MLP neurons of a small language model. Each row is named by its layer, matrix (gate and up: input weights; down: output weights) and neuron, and shows model dimensions 48-175. Each number is 50 + 12 x the weight over its row's rms, rounded and kept within 0 to 99. A neuron's up and down rows have the sign that makes its largest values positive.
After each neuron's rows is what it responds to, as a language model described it from the Wikipedia text at the highest values.

L5.gate402:53 54 40 74 42 79 52 50 38 47 52 37 69 61 57 59 53 43 52 57 54 51 25 55 42 44 55 50 53 49 44 48 55 62 59 35 36 57 39 58 39 61 63 41 51 67 56 44 57 28 49 63 67 65 54 50 49 52 26 65 74 41 76 62 40 47 49 36 56 37 65 41 52 39 59 48 51 59 53 56 47 57 47 51 57 64 67 33 51 59 50 40 41 59 44 52 42 47 56 40 53 40 52 51 54 43 42 49 30 44 34 60 74 49 90 47 46 60 49 36 46 57 47 48 44 41 62 19
L5.up402:61 45 55 49 39 60 61 53 46 53 34 45 41 54 64 58 41 38 36 61 44 50 38 30 41 48 34 49 54 58 61 52 36 68 56 17 46 54 47 46 49 48 67 42 69 68 44 40 52 50 38 68 45 59 34 32 37 56 47 72 62 53 77 43 44 50 58 49 56 49 55 49 49 50 56 49 68 80 52 59 45 61 60 58 47 42 53 23 69 38 59 42 50 45 48 40 59 30 69 61 58 47 77 63 57 36 50 53 47 35 53 52 56 45 74 65 32 70 38 43 73 67 60 66 54 54 49 32
L5.down402:43 56 56 39 54 33 59 32 41 49 48 22 60 63 53 38 40 34 55 31 36 72 62 55 56 61 33 59 35 52 51 29 45 65 54 60 67 74 45 70 56 37 43 34 53 49 37 29 35 34 49 25 53 50 56 49 34 48 55 42 69 46 50 54 42 59 71 55 58 40 63 30 55 43 56 41 29 58 54 47 49 38 67 43 41 52 70 50 41 46 50 47 53 56 66 42 67 33 68 40 54 58 48 58 55 53 48 41 26 54 31 56 30 58 55 58 58 76 47 51 24 52 75 35 32 55 53 63
Spelling of "as". Mainly "s" right after a split-off capital "A" spelling As (As of, As leader, Asia, Ascoli), plus the word " as"; weaker on mid-word pieces before -ian (Galic-ia, Sloven-ian).

L3.gate89:40 61 45 32 36 75 54 60 76 63 38 42 42 43 54 48 50 34 50 63 56 47 47 60 54 37 77 38 56 32 65 48 41 71 31 50 67 43 52 51 55 39 75 55 44 57 64 72 41 45 47 55 36 66 69 55 77 53 45 60 40 58 40 61 59 30 47 41 45 69 54 28 68 56 51 44 40 65 55 50 43 50 60 35 56 60 29 54 46 56 65 52 29 72 40 36 48 44 25 65 60 47 69 22 60 52 44 23 55 34 51 42 58 63 45 69 52 58 42 26 48 62 55 63 57 51 55 39
L3.up89:54 64 66 45 62 63 45 65 53 42 31 59 57 54 58 46 46 38 46 48 38 64 39 42 36 51 53 40 69 60 52 64 51 65 35 74 53 53 50 59 40 46 36 52 42 58 84 28 59 50 52 56 72 46 61 43 39 29 39 50 59 41 66 49 42 47 45 40 48 42 52 36 70 69 41 53 45 49 46 36 27 48 35 60 75 56 48 71 27 41 65 60 37 39 65 54 71 60 30 47 41 54 51 59 54 31 59 33 42 42 48 62 49 39 48 60 39 40 68 52 48 46 46 51 50 59 37 42
L3.down89:54 61 57 42 64 48 69 53 53 41 56 67 41 58 49 69 47 33 50 56 56 19 48 57 51 65 60 51 57 82 55 49 65 44 47 66 39 62 46 56 81 37 57 50 31 64 63 30 50 49 58 48 52 41 71 49 60 37 65 62 54 51 38 44 58 65 37 50 56 36 45 35 59 45 25 67 29 71 57 46 37 37 52 57 69 40 41 64 51 74 43 53 46 40 61 48 47 74 47 37 35 31 68 43 68 47 53 31 40 55 64 51 69 36 40 47 37 43 43 66 43 38 39 31 60 45 31 61
Subject pronoun he/she. Third-person subject pronouns he/she/He/She opening a clause in biographies, especially paragraph-initial "He" (studied, played, retired); also "he" pieces in held, height, freight.

L2.gate365:55 39 43 43 46 40 55 47 38 43 67 52 54 62 56 54 58 48 40 31 70 44 36 53 49 66 22 49 43 56 49 24 54 67 46 56 60 73 53 53 38 48 63 54 65 67 57 44 50 38 63 54 51 70 44 42 25 36 39 55 53 25 42 54 36 42 45 37 50 46 67 31 52 54 25 48 50 44 77 57 73 34 68 52 48 57 59 45 59 52 46 58 40 55 45 52 47 52 61 47 50 54 63 23 51 53 51 48 63 41 58 55 55 43 58 63 40 60 59 33 47 90 72 45 41 49 49 52
L2.up365:50 41 58 45 17 42 54 53 56 39 48 57 42 46 33 38 60 49 58 54 65 66 45 55 35 48 48 54 53 43 29 56 75 50 63 46 46 66 45 59 49 43 60 47 69 62 53 47 56 27 49 42 62 72 56 77 49 37 31 57 65 48 48 54 44 58 52 56 55 33 59 53 44 48 50 52 66 69 48 39 64 48 39 66 44 53 50 66 56 60 56 71 33 55 70 35 44 47 25 68 36 58 52 66 60 32 59 61 38 50 32 27 54 47 56 41 59 56 54 27 70 43 39 60 57 39 53 58
L2.down365:57 38 38 61 46 65 29 51 74 57 47 29 40 66 54 58 69 64 68 47 47 66 37 49 56 52 44 62 52 53 16 10 51 53 56 41 54 50 41 55 46 54 60 65 39 60 64 55 55 58 59 52 47 38 39 40 37 54 40 62 66 49 49 34 50 61 55 33 60 46 60 39 34 63 41 53 33 46 59 67 48 47 69 37 47 32 52 53 38 30 67 52 54 60 76 60 50 55 64 63 70 52 59 59 57 38 41 52 57 37 68 48 60 45 61 58 24 61 19 30 28 67 61 60 46 27 58 44
Preposition/conjunction "as". The word "as", especially sentence-initial "As" split into A+s (As a result, As of), and "worked as a"; occasionally though, however, despite.

L2.gate422:48 70 59 63 23 81 58 32 44 59 61 44 57 36 52 72 44 50 48 43 30 32 38 56 56 37 46 34 50 54 66 39 37 55 47 59 46 41 63 37 49 48 45 39 67 64 52 56 36 57 39 58 63 46 46 40 52 43 55 60 47 64 61 60 57 43 39 77 63 45 53 39 25 38 47 54 36 56 57 55 24 54 36 44 62 59 41 50 50 52 64 55 36 63 55 40 38 68 48 60 43 46 62 59 54 48 31 57 38 34 33 55 40 46 36 55 43 61 64 51 17 30 62 67 50 60 66 31
L2.up422:41 58 50 63 58 66 38 58 56 56 51 51 51 52 51 63 34 39 41 47 44 55 44 59 36 45 61 47 40 51 42 54 20 60 60 44 64 56 65 46 46 51 24 52 79 42 44 32 44 43 25 65 33 60 55 63 61 34 64 44 27 70 66 60 44 64 67 47 51 56 25 66 60 61 31 52 46 51 46 23 25 40 53 55 52 39 56 62 41 52 67 59 45 49 50 60 45 62 31 44 46 44 80 49 40 40 62 37 29 45 56 55 73 36 60 46 60 55 52 34 42 34 43 70 51 38 49 49
L2.down422:50 54 45 48 64 72 51 50 52 49 63 69 55 67 38 54 41 65 57 60 53 55 44 60 35 71 77 59 54 54 65 54 52 55 63 49 51 36 59 55 56 60 32 50 55 49 66 45 42 43 43 45 53 50 66 38 58 61 62 44 81 67 45 63 68 28 38 70 64 73 51 52 67 28 44 46 53 50 44 31 51 46 70 72 44 55 58 65 57 72 66 36 27 45 74 58 54 46 62 49 39 46 42 57 41 49 45 51 66 65 36 49 46 57 35 54 60 55 59 48 52 55 36 51 38 41 41 59
Mixed fragments and row numbers. Three groups: table-row index digits after a line break (7, 6); mid-word pieces like werewolf, away, artillery; and embedded-clause he.

L2.gate135:58 59 56 53 46 57 65 60 43 46 44 47 47 59 36 49 56 49 45 57 57 42 63 57 41 66 43 70 50 72 45 42 08 59 42 56 55 61 63 65 66 49 49 48 47 52 57 39 39 47 45 32 42 45 60 34 60 35 59 21 26 41 47 49 53 62 53 68 53 48 44 44 46 62 60 36 57 45 46 59 31 51 53 61 41 36 44 61 44 47 58 57 58 47 74 35 44 60 61 49 62 58 52 68 44 40 78 50 60 55 11 42 30 28 52 38 75 59 61 51 43 59 53 45 62 63 43 45
L2.up135:64 49 48 53 41 65 50 41 56 36 67 45 49 35 37 52 33 49 64 59 65 48 49 46 65 32 39 68 31 40 38 50 60 67 49 32 64 57 78 56 50 62 54 43 55 58 73 44 44 49 52 49 41 49 38 48 53 69 64 44 30 38 55 50 32 55 54 77 67 35 41 50 54 43 60 47 38 53 22 44 67 58 53 51 44 42 59 66 22 49 42 46 49 46 53 28 67 58 35 35 46 40 38 74 52 64 71 56 45 41 64 62 37 41 58 55 64 51 43 51 33 55 72 62 52 55 50 69
L2.down135:83 49 65 49 37 49 49 45 50 42 55 40 68 18 57 48 52 56 57 66 52 47 42 47 58 46 49 56 56 62 61 44 44 46 51 61 40 36 29 67 56 46 54 44 46 74 38 55 53 59 44 54 27 29 72 43 35 44 56 47 41 38 51 64 52 55 41 37 53 55 47 41 57 38 58 53 71 56 51 32 43 44 68 61 62 51 34 76 53 68 50 44 36 62 32 69 40 65 46 28 41 65 51 71 16 59 46 26 39 37 53 42 53 37 36 54 53 48 65 36 39 31 50 43 55 64 57 49
Infobox "by" and word-pieces. Mostly " by" in infobox and list fields such as Preceded by:, Music by:, Performance by; also mid-word pieces in headings and labels like P-erson-al, Gen-us, NB-A.

L5.gate1:61 51 44 56 53 48 54 59 66 46 62 68 50 48 47 39 46 48 43 58 62 58 29 48 48 35 56 39 55 48 78 60 30 43 53 45 56 24 63 47 49 52 65 62 41 37 39 61 37 62 59 47 65 55 57 56 43 36 41 51 42 50 38 55 62 28 74 60 44 29 56 36 47 48 53 52 48 57 64 78 64 68 69 59 70 56 64 42 57 64 41 68 50 42 65 64 60 46 43 62 43 66 45 45 36 32 50 32 35 50 46 66 39 49 72 60 64 70 65 49 55 59 39 54 62 63 65 32
L5.up1:59 43 58 18 47 48 32 47 54 40 53 66 57 56 56 65 71 47 31 45 44 48 49 64 53 54 50 38 54 50 39 68 45 65 35 46 58 62 41 50 64 52 54 51 49 53 45 61 28 58 58 38 84 52 51 49 53 63 47 55 30 50 53 57 68 45 49 49 48 36 37 44 55 42 58 25 51 51 72 38 60 37 52 40 43 54 41 31 51 33 68 51 63 56 35 20 45 46 47 45 48 52 45 56 24 48 55 71 29 48 54 44 41 35 37 44 73 39 45 57 57 68 62 63 46 48 54 54
L5.down1:61 56 49 44 58 71 51 27 54 42 48 52 47 56 79 43 48 39 28 50 36 49 50 67 61 53 52 69 57 40 57 50 47 72 43 53 54 26 64 53 81 34 21 51 40 28 43 30 73 39 45 75 42 61 59 40 49 43 53 39 37 45 44 54 45 43 59 94 52 68 48 59 54 51 31 46 34 46 45 56 52 52 37 29 58 39 34 38 48 40 39 35 47 41 50 55 58 74 31 64 44 43 43 57 53 60 48 60 54 45 44 49 46 38 25 61 54 40 41 56 25 37 55 43 35 67 62 36
Prenominal modifier endings. Final token of a word modifying an upcoming noun: ordinals after possessives (her second, first), final year digits (1993 EP), adjective suffixes (symbolic, largest).

L2.gate128:34 53 56 58 48 52 53 54 28 52 50 60 58 38 26 58 44 60 47 61 66 41 40 60 59 37 48 57 72 42 44 58 56 42 29 48 60 42 30 50 54 59 46 38 63 49 28 54 26 39 48 73 54 56 54 36 43 39 39 43 51 61 64 49 58 55 58 34 45 66 50 25 31 74 45 51 47 46 47 41 25 51 58 50 28 25 60 75 63 44 44 60 55 61 62 69 46 51 45 52 53 62 40 59 55 40 57 40 44 56 54 66 38 54 48 74 38 76 68 36 24 56 58 42 62 63 27 17
L2.up128:53 64 75 33 56 57 74 33 42 40 57 58 48 47 47 55 32 51 29 52 32 34 51 46 58 48 38 77 44 60 67 53 43 33 38 55 62 76 52 47 48 77 32 23 50 56 61 56 30 41 71 54 33 56 48 40 67 68 44 34 65 60 65 41 47 66 51 55 45 28 29 69 46 51 42 59 64 38 56 46 44 63 45 52 37 53 54 61 57 41 28 58 71 68 42 39 77 33 61 42 54 52 52 46 42 74 54 48 43 45 58 72 29 46 34 39 65 41 53 40 43 57 26 63 45 67 56 55
L2.down128:47 57 64 37 58 52 35 40 71 46 40 67 31 56 52 71 52 44 60 49 62 47 50 61 61 63 53 71 55 51 58 41 50 52 35 55 43 34 63 35 38 73 53 37 40 41 55 41 28 49 48 39 41 42 76 48 56 32 33 51 57 30 42 60 54 60 42 62 34 44 53 49 51 42 58 59 65 66 50 60 51 40 57 49 73 35 42 53 51 52 62 56 58 19 60 65 36 70 72 61 43 34 55 45 51 37 69 79 52 39 47 52 56 34 51 60 66 50 52 46 60 61 55 37 47 36 43 63
Word- and year-final pieces. Closing piece of a number or word split into tokens, mostly years in tables and lists (2000, 1970, 2006), also cent-ury, Hist-ory.

L2.gate501:42 43 54 54 54 28 37 42 71 57 47 70 49 51 49 49 51 76 67 41 73 51 27 58 59 47 39 59 58 44 38 58 63 68 45 52 53 64 67 39 44 48 49 64 60 61 34 68 58 58 41 61 33 86 75 65 79 42 74 75 54 48 63 55 60 51 46 52 41 55 51 58 38 39 40 51 47 49 81 51 32 40 49 57 34 50 59 65 42 52 46 38 52 68 61 65 50 44 56 57 57 56 59 42 38 41 61 52 49 66 66 61 64 55 25 43 60 47 30 65 53 35 46 57 35 29 59 41
L2.up501:49 51 48 62 47 52 67 66 41 52 47 36 59 58 41 30 62 72 46 48 59 34 66 51 64 39 38 40 53 53 57 52 58 35 23 40 59 43 68 55 47 51 53 43 51 62 49 56 69 15 57 65 26 33 70 53 33 62 66 33 41 68 53 34 37 46 69 45 37 48 57 54 54 53 46 54 33 54 52 55 38 65 36 59 54 41 56 42 63 61 50 55 65 36 59 57 46 66 47 37 37 50 43 56 60 44 65 48 51 55 44 45 70 44 55 48 69 43 45 80 70 66 74 31 44 58 14 64
L2.down501:71 43 35 23 45 52 58 72 31 51 76 65 43 39 53 48 41 60 39 40 52 46 66 62 68 47 10 37 61 76 43 49 66 56 65 62 63 73 52 56 56 50 67 24 41 54 50 53 45 47 42 33 54 49 63 56 45 54 25 50 43 62 50 51 64 41 53 52 34 50 63 66 46 41 48 69 34 65 51 62 45 43 58 50 58 60 30 57 35 65 58 54 60 43 67 42 59 46 51 29 48 35 58 65 36 66 35 52 58 49 35 45 52 77 62 67 67 47 42 37 36 50 73 70 57 64 44 58
Mid-word vowel fragments. Short vowel-led word pieces inside an unfinished word, right after an opening h, c, Ph or Be piece (h-it-s, C-el-tics, Ph-il-omena), plus pieces of CJK names.

L3.gate384:65 42 56 58 71 57 50 61 67 39 52 32 62 38 64 49 49 44 57 73 60 58 25 37 53 57 65 64 30 30 44 53 53 62 54 76 36 52 74 38 61 50 39 39 35 53 51 54 55 42 41 58 60 46 53 52 44 52 71 63 31 52 42 63 47 26 57 43 48 67 49 28 61 53 62 42 31 33 41 53 46 55 44 56 60 63 29 51 57 75 32 55 57 73 53 65 40 73 44 42 57 70 54 59 59 49 55 40 49 62 39 44 67 40 57 42 73 56 34 62 42 40 53 40 54 49 34 60
L3.up384:52 45 30 56 53 56 45 52 68 53 45 46 43 40 66 47 54 32 85 53 40 61 28 34 60 43 53 53 56 79 43 38 61 30 29 46 56 56 55 50 62 36 47 39 69 50 59 54 70 41 58 47 45 54 57 42 55 47 36 51 33 47 57 57 43 47 40 22 57 53 41 52 72 58 64 52 49 50 46 41 51 68 33 50 68 49 56 51 35 49 71 28 62 44 66 31 47 58 46 45 68 60 63 62 48 67 32 55 58 58 62 24 53 47 39 62 78 49 56 67 74 61 47 57 42 43 45 73
L3.down384:53 37 80 38 41 53 50 35 41 46 64 40 60 63 43 48 51 66 40 61 50 50 53 78 30 69 61 50 65 50 61 49 35 50 53 55 48 42 33 49 31 54 63 48 50 58 41 49 58 76 60 43 51 54 71 58 39 45 68 55 51 25 54 44 55 63 53 59 43 46 55 36 38 20 38 56 31 52 39 61 39 63 50 30 47 39 60 52 36 39 43 60 38 47 38 49 71 71 71 27 53 50 54 65 44 40 36 47 28 60 52 74 52 42 44 57 37 56 43 51 52 51 48 46 45 66 86 48
Prepositions with and by. The prepositions with and by, often right after a comma or noun (Music by, with maximum, farce by), plus scattered mid-word pieces (haunted, begun, managed).

L3.gate35:59 50 60 45 47 46 54 67 43 48 70 10 50 69 54 46 68 60 49 63 64 26 43 59 57 46 30 62 69 53 49 60 57 45 61 67 43 43 55 36 69 62 42 62 62 47 50 36 67 56 36 59 51 57 43 65 46 30 61 55 62 56 48 40 42 52 30 44 58 38 28 39 50 42 52 45 69 58 55 42 54 44 48 46 21 51 47 67 63 58 72 72 42 47 39 70 52 65 65 64 34 69 54 59 37 54 57 75 45 42 65 67 48 56 61 56 46 42 55 40 45 64 39 46 54 35 52 59
L3.up35:29 61 71 23 49 53 36 46 36 61 32 42 51 45 62 48 40 67 80 40 46 50 41 46 53 36 42 57 55 55 37 62 34 33 45 68 45 49 50 37 43 63 24 55 37 34 46 60 63 44 61 56 63 47 47 32 49 43 21 64 52 41 51 40 29 57 43 52 55 46 44 69 49 51 54 53 36 53 34 24 25 39 59 52 54 29 45 41 54 38 43 65 46 40 65 62 54 58 57 35 44 52 66 27 35 38 51 74 48 50 57 43 52 47 45 71 58 28 67 41 41 41 24 42 36 46 58 51
L3.down35:56 48 49 57 42 46 42 49 62 34 61 43 34 65 45 57 49 32 49 47 68 44 54 46 41 59 54 27 53 62 57 24 62 51 45 45 68 43 43 62 51 59 49 64 55 26 55 45 47 53 66 60 65 53 53 47 68 64 30 53 60 47 32 73 72 54 57 66 50 32 50 55 39 41 39 60 54 50 72 64 39 53 66 60 51 49 49 50 12 36 47 52 54 53 28 48 28 37 59 50 29 53 27 61 52 46 31 63 59 40 43 30 30 33 56 35 58 46 56 44 52 51 36 44 36 59 38 49
Word-completing final pieces. Final digit of a split year such as 202|0 in census or 199|0–91, plus closing pieces of split words like Hist|ory, ev|ent, 3r|d.

L5.gate41:44 53 48 41 42 54 42 45 67 25 55 42 68 73 50 45 54 78 35 34 45 51 68 54 37 53 48 51 28 68 28 51 56 48 49 67 53 37 42 47 50 50 45 41 36 89 52 52 56 36 45 35 53 50 54 55 46 52 52 31 61 24 58 61 49 49 41 47 23 41 44 63 62 51 51 43 32 34 37 57 53 46 41 47 38 64 54 61 48 48 46 36 56 55 49 45 67 36 32 69 48 27 55 32 57 46 28 39 43 53 35 66 26 61 63 57 54 62 44 44 48 61 52 57 57 53 39 45
L5.up41:26 55 52 41 71 32 33 38 58 43 60 63 63 67 34 60 55 40 55 55 57 59 49 53 51 45 32 58 61 42 34 35 70 57 66 60 43 45 44 50 29 45 35 46 43 66 67 38 64 54 49 61 31 47 48 56 67 52 51 43 45 36 53 39 54 41 72 73 52 52 53 29 69 49 56 62 58 51 48 72 41 41 35 58 44 62 50 59 63 54 46 34 53 41 59 53 30 57 30 43 53 58 53 48 40 59 53 43 51 47 41 28 38 37 67 45 37 52 47 71 60 67 53 54 67 37 39 48
L5.down41:37 46 47 39 63 39 43 38 56 57 69 60 41 50 52 53 71 48 52 53 45 33 50 18 47 46 58 33 52 56 29 62 67 42 75 72 59 57 40 57 88 25 46 51 52 36 44 48 47 18 62 39 57 37 64 44 69 71 45 50 46 48 47 50 51 44 33 64 44 38 76 60 47 53 53 57 58 40 52 58 68 56 60 66 36 30 51 30 66 19 37 54 45 42 71 50 51 49 63 53 53 62 42 51 48 32 26 48 67 36 59 51 40 41 48 49 64 46 56 46 57 66 73 41 46 42 71 66
Mid-word subword fragments. Short word-piece tokens early inside a word, usually right after a capital initial, in names like K-el-ly, Philad-el-phia and H-arl-an, and in common words like m-ult-iple.

L3.gate274:47 52 57 40 55 40 44 37 49 38 48 45 31 57 49 47 49 45 52 28 44 46 46 50 67 40 37 69 54 38 56 51 40 41 29 45 44 32 86 56 46 64 34 57 61 55 42 62 57 41 56 61 47 43 58 71 38 34 49 49 64 39 51 10 53 68 78 49 37 50 44 45 48 51 35 53 56 54 62 66 56 77 59 72 41 31 68 68 34 31 56 37 43 63 51 49 49 66 58 56 21 44 39 57 36 52 71 65 60 52 67 67 60 68 48 57 46 51 44 45 48 44 54 57 44 58 39 51
L3.up274:58 65 40 36 51 47 83 44 43 67 45 63 32 34 40 65 36 46 47 71 43 67 49 45 44 43 52 68 50 48 27 47 63 37 80 75 49 56 54 49 46 57 54 50 51 77 57 63 51 35 46 30 39 45 45 48 47 61 36 58 26 37 55 41 68 45 73 23 39 45 71 30 44 49 60 48 56 43 60 72 52 51 28 47 31 63 59 71 51 57 67 54 59 56 64 51 40 47 56 42 39 41 70 64 56 57 55 50 48 43 46 59 65 35 58 43 30 76 56 48 68 70 61 35 44 51 53 44
L3.down274:49 44 38 50 36 76 34 42 38 46 45 43 60 45 59 55 38 58 50 41 39 40 44 39 62 36 53 45 59 63 34 44 32 63 24 40 57 55 72 48 48 53 69 63 53 40 47 42 59 44 58 61 47 37 38 55 43 47 54 60 62 49 38 55 45 74 46 48 42 38 40 50 37 76 56 32 52 55 58 36 48 64 65 27 60 43 60 45 38 53 74 62 49 71 54 56 71 42 54 39 30 37 58 39 47 29 70 52 30 50 78 50 34 41 56 46 46 32 59 36 37 64 23 67 46 31 31 57
Role-marking "as" plus word fragments. The word "as" after describing verbs or actor names (described as, regarded as, cast lists "X as Y"), plus mid-word pieces such as adj-ac-ent, rec-og-nized.

L5.gate33:53 75 50 43 68 51 36 55 50 54 57 80 70 35 69 59 63 59 73 57 47 75 29 69 60 64 35 51 42 38 71 67 58 43 48 60 57 34 51 40 40 51 38 53 56 46 70 62 67 25 44 52 35 61 48 39 46 47 59 43 82 44 61 53 77 44 70 48 44 56 59 49 40 57 68 52 66 46 52 34 55 61 48 67 44 58 61 39 50 38 55 48 39 52 36 31 68 25 36 66 46 52 38 50 37 33 61 30 69 43 34 52 58 63 42 50 31 33 53 37 48 45 49 55 69 46 47 49
L5.up33:40 69 56 42 47 43 47 49 52 47 59 43 42 54 83 38 44 53 56 59 54 65 52 44 77 46 53 32 54 37 65 40 49 43 43 43 44 42 54 54 65 49 63 55 53 45 33 53 45 45 57 46 58 55 57 44 30 57 59 33 41 59 52 48 39 58 38 76 75 41 46 18 62 45 45 44 55 67 59 33 48 21 42 45 58 54 56 56 42 43 45 43 35 45 66 59 54 58 49 47 50 50 46 70 48 48 69 56 30 33 54 38 86 38 48 56 45 65 39 33 65 50 63 51 44 51 68 71
L5.down33:43 56 43 37 44 46 42 43 47 73 64 57 45 79 35 62 45 43 37 71 47 53 66 39 47 61 40 59 32 55 16 68 53 44 47 43 46 36 58 62 54 51 40 57 52 39 23 60 53 39 56 35 50 52 52 35 57 41 54 45 62 53 35 50 55 21 67 44 48 45 51 43 59 61 24 67 57 51 53 54 50 25 39 52 40 58 80 31 64 41 47 46 60 58 77 57 31 48 32 38 50 33 51 50 26 62 72 65 39 41 58 60 64 53 33 21 45 42 43 66 46 71 46 33 27 46 52 77
Possessive apostrophe after names. The apostrophe of possessive 's after proper nouns, mostly places and institutions: New York's, Norfolk's, St George's, Denmark's; weaker on word pieces inside names and on the first digit of years.

L5.gate449:53 57 41 49 35 44 48 16 41 66 34 63 82 56 50 42 62 51 50 62 52 53 54 49 56 50 54 50 38 68 55 60 48 61 70 47 55 29 54 53 34 65 47 47 61 41 42 68 68 47 40 50 61 58 38 30 57 59 41 40 47 46 67 66 52 64 43 45 60 62 54 27 51 26 28 44 64 63 48 69 48 53 28 53 47 48 45 52 29 37 46 86 52 48 48 49 41 49 36 46 38 73 34 54 51 61 57 47 42 53 58 68 40 49 26 45 50 53 42 85 37 50 29 51 55 54 62 42
L5.up449:59 44 54 49 49 36 56 67 68 32 47 50 64 46 65 52 68 29 46 69 48 25 49 74 60 33 53 50 42 33 56 52 46 26 52 61 46 29 74 38 66 57 51 42 55 66 38 54 51 53 31 59 27 51 42 36 52 36 45 53 57 31 60 72 51 57 67 44 42 37 63 43 57 49 42 45 65 45 49 51 44 72 62 47 48 33 51 55 54 51 61 37 28 32 45 45 30 38 59 22 65 39 39 31 56 46 60 49 46 72 47 57 66 34 70 44 51 48 59 56 31 57 46 58 54 44 60 54
L5.down449:81 65 53 61 65 56 63 38 27 49 57 48 63 49 57 73 51 57 69 62 58 61 59 64 35 70 39 62 59 46 50 55 54 58 38 60 47 70 41 42 80 50 47 33 25 52 59 45 45 19 65 44 62 65 56 49 44 38 58 43 43 53 48 40 63 29 58 53 76 45 51 40 48 43 72 60 50 63 42 57 42 34 36 49 48 45 64 49 56 60 62 41 43 35 64 51 55 45 49 58 49 65 32 65 56 45 49 35 54 65 38 51 77 45 65 58 57 51 64 24 27 52 51 61 42 53 83 53
Agent "by" after participles. The preposition "by" after past participles, introducing an agent or credit, as in directed by, written by, composed by, published by; sometimes with, of, alongside.

L3.gate417:73 55 43 52 27 47 69 59 55 60 44 55 55 39 29 63 45 40 45 38 48 53 47 51 64 63 57 52 63 32 32 56 39 33 50 47 72 46 42 67 62 42 46 29 54 45 25 49 77 34 21 34 35 45 47 40 79 28 74 39 45 72 61 53 57 44 35 26 42 48 40 57 46 53 40 47 46 39 51 38 52 43 61 74 50 60 45 48 55 37 52 43 40 59 57 66 48 54 63 50 64 59 24 59 44 48 44 34 64 47 49 46 51 42 52 64 50 66 29 52 55 41 19 64 79 44 43 51
L3.up417:42 48 54 63 42 55 46 48 26 54 56 53 62 50 53 50 21 35 55 34 59 49 50 54 53 43 19 59 50 66 51 65 67 29 45 42 21 46 65 42 21 52 34 75 28 63 53 34 51 48 50 36 56 69 44 54 56 45 37 53 37 46 63 60 45 61 35 54 52 34 70 45 47 46 33 32 56 60 58 61 65 68 59 39 80 52 69 44 60 36 33 62 55 79 63 46 73 48 41 73 63 57 58 57 49 47 38 50 65 49 49 49 47 41 62 59 55 63 73 38 54 62 59 48 64 51 51 54
L3.down417:46 44 60 33 59 70 33 59 46 56 59 61 68 38 37 40 14 67 45 61 52 64 65 64 68 38 40 55 62 55 33 53 54 47 53 57 39 58 54 47 47 39 55 35 34 40 43 38 59 43 48 11 50 61 46 63 59 51 57 49 48 67 52 61 57 62 46 39 41 58 60 35 38 27 63 51 50 57 76 53 63 35 48 45 32 51 35 69 56 61 40 52 59 54 30 68 44 52 53 48 85 49 46 41 63 43 33 48 42 50 52 62 33 68 27 51 67 43 39 54 48 47 66 58 50 45 39 59
Second piece after initial letter. Word-internal pieces that directly follow a lone first-letter token, such as C-le-ar, K-at-ie, W-es-tern and C-al-ifornia.